config = dict(
    n_kv_head=7,
    d_mlp=1792,
    activation='gelu',
    positions='rope',
    tie_embeddings=False,
    init_std_o=0.0201,
    init_std_down=0.01,
    optimizer='muon_variant',
    lr=0.00787,
    decay_fraction=0.893,
    decay_shape='linear',
    seq_len=1024,
    doc_mask=True,
)
MLP neurons of a small language model. Each row is named by its layer, matrix (up: input weights) and neuron, and shows model dimensions 336-431. Each number is 128 + 24 x the weight over its row's rms, rounded and kept within 0 to 255. Numbers have three digits each.
Before each neuron's rows, "fires after" lists the tokens most often just before its 100 highest values on Wikipedia text that the model never trained on. A number after a token or word is its count.

fires after: " a" 28, " c" 8, "|" 8, "th" 7, " on" 7, " " 7
L4.up1137:141106120143111121144154113136146104146124140125108094131146121138143143131129114154104068134131121111119091111130130143123136141128095126106095097120152082153135106127159146121156111130112135161146108201112113110127105104144120087115127124164095151167125134095167110140137138152085088127

fires after: " F" 14, " E" 11, " J" 9, " V" 8, " X" 6, "op" 5
L4.up1483:165128097142137121105133128131118158104167150153163090130154142131119133142091128097163120128108108113123123150092110160114089154123122134150153095105098173140143134126162140107125130161096126125174071185132125151119120108165140179162141122124125117093154118140094111113154117141104127113

fires after: " G" 30, " g" 10, "G" 6, "g" 5, " B" 5, " Grand" 5
L3.up272:104121187171123146159149157129090128099130131112114150129105109140134161142114107123126118147103122140166097138132181126149105086119111147139137120169144118140100133134095121127127112109143112151119163132123130131151161129144117108157140122110145121096119130112072102099145140109128142117

fires after: " m" 24, "P" 12, " M" 8, " w" 8, "m" 7, "M" 6
L3.up606:134134130171107154105102138102145137148155151127138128161138138106086089100095159106152157142098151119145097095123188113119129168110105161140081133089155123138097130121116168109106131100068129145099140098087103095123093135154089167145163135114137096160114116134140106085140112131129162125

fires after: " the" 22, ":" 19, " |" 13, " a" 11, "|" 5
L3.up962:124161158117105150107126103154127098111093155096113103121117092128134107120133129154152159141113103120164131115132120111104114148122116138145126131189152096168099130133128139141141125132124087127137110181105108147144125109138119124110116138140150138090084157093144146112150159144121090114

fires after: " N" 11, " R" 11, " V" 11, " r" 8, " E" 6, " form" 6
L3.up1661:135149130123135117119161101124126141094153138110144091129106112167112134144136115104159163121145125116132143098109108120119141166148109123140106077139124154112143151094111115112126178158078092118126128149196100094134179113152105101109158156122109118131140101131136113119140148108099087133

fires after: " m" 16, " M" 14, "em" 8, " P" 7, "es" 6
L3.up465:130134124120086175139125141119117142131129185113140112153137096110148134139140143121138128131138136106127133110115167123144116146122118138167148125096115161074112126132135126151093158135104104090137111160108127120165106090149149140139148146113116103144107113149197087125118142116141161121

fires after: " D" 16, " K" 14, " B" 12, " G" 12, "O" 8, " T" 7
L3.up1094:094115141169112151119162135138117144143172161102094123166144129148121121136130165148106093149117135170145072142100141120139076162099104145164123152132144102097133104127118148109153095126148076141104138106103142119140104110145176119124124119128147126105109109136107122158147116109101144125

fires after: " g" 12, "le" 11, " met" 11, "g" 9, " elect" 9, "-y" 8
L4.up549:156140109136106114161173209113099147099133086125166115139118142147083136164111123134100115122138098129119138104155119106168092068143089152128124125106104132119127079110087102150155120118135084125155133137120141139140129151134106163143147118118153140129177131155121130132109121098116154067

fires after: "k" 22, " K" 15, " I" 8, " c" 6
L4.up1029:127154101153106124134136104118116108093130086156140122166116158148132135143121137152137146155091128102157103128147165113126124136121121144174140142088143132159115148144135153159169131125155165157120125134177111116098155151097106166113121128096128152139132103138139118132102107167116164097

fires after: " c" 20, "is" 11, "s" 10, "oc" 9, "ac" 5, "ol" 5
L3.up458:092140118105132114153109187104161110109172151182126142130110113113141152083139086120145147143125099086155141104147111118142133115180084137114145113095132111136123119119115103160140082136110107105148131131125106149097135101121185147130138112153061135130123114089148133154120133095143106127

fires after: "A" 15, " G" 14, "F" 11, " A" 6, "ig" 5, " Fl" 5
L3.up936:127155144132133125110131165160091163129153166119117102085085119114170158135124118134120081145155155137161091093112142102116118144100110151154131125127143162111115120131107138190147149132138159176087157106086144106155144146109126125134136114137147143143173088119168119132128142096137116127

fires after: " F" 23, " S" 17, " s" 12, "S" 7, " J" 4
L3.up887:111121132135097151138135115120100119094121146106148137147108122117133128149131143130143130099117133124152123173102127114115141144171088127104081123122133104140115132176124093158095087125127149161140169139125110150165099123127180118155089135088139168099130131126132146163118172121101137135

fires after: " U" 25, " Car" 12, " Ar" 6, " sup" 6, "ar" 4
L4.up397:145134136153115120103079115145149135129183151105139122120111160127126125125104135161117156120109119111064161110125163104155111107127164138140135109126113114073136108122118129145112120116103112111168128147136152114129072104164114075149112138120129165128098136135158172094173137151146130153

fires after: " S" 16, " f" 12, " F" 11, " as" 5, " was" 4, " V" 4
L3.up1420:094144178156159124144157138092122128132140123141130134177093111128159112099171156146122135154137172103122105155156160123128109189164073146151137139140110120096137129139118110155116108121105136125109137130124109165146107119093158133189159155126103131166129145125137095121153119130078113161

fires after: " c" 17, " I" 10, " Is" 8, " l" 6, " k" 6, " Ad" 5
L3.up1479:166105121168142170099141074111125122089122091145123099108157152105110117142118120161152111132114110101147138103148148106126099101149140159102106139107129163151138110155144154182156143145152130124182139101112118123114151136105158139107164121103138115132146129076110142122118079120104115115

fires after: " K" 43, " D" 27, " S" 8, " th" 5, " d" 5
L3.up630:113134135160112090159097126131149163129103170147107109106162113129140164084150153120139134155150134160110087130129178110173088106108106154132147142135145156127115145114135132168118108094168126137107131109115120124124140140129157144144175158125154109104133134136136102105147143102155144109

fires after: " |" 51, " to" 12, "," 10, " the" 9, "al" 5
L4.up444:117154149095118169109155130126094120114081159133133161157122149102150104096124155166151122110139097167115118124131149151127105128141156116132179136117120113144131133155146095150147140100122117109130101155096158145147119095137110119136122120170116103106120109132123101117174157139131125162

fires after: "." 27, "," 12, " and" 10, " served" 7, " where" 6, " has" 5
L3.up1100:150108116097137164112146125122102104103139140132140144106126125112162135121125133081105105135088101139085142102084161156186144107128200122122154114127107135089139134139146091108130119130144099119096136118131106151126092120087159187166080150126100118104134094118129131174128133125143118118

fires after: "." 43, "," 17, "I" 10, " wh" 4
L3.up423:157143104130147137124136141128110103071111150144148187146150116133116126113153098128097132102123120115067141119117129120134104104146171131131111144125152102128092099180127106146147140146124111196120114153113177119101160150162149171115113135117157105100125098106095104147119131139114169112

fires after: " d" 49, " an" 9, "est" 7, " D" 7
L6.up674:153123158112157162096108115133145141117145120145130099117154100122115130101155145139152151100108137157117135151136166118144131138150126127133114121172159126153142148139155158148126135131160108093103124096127148162096126104164112157134141139105124114140135145146130137112145097070102124083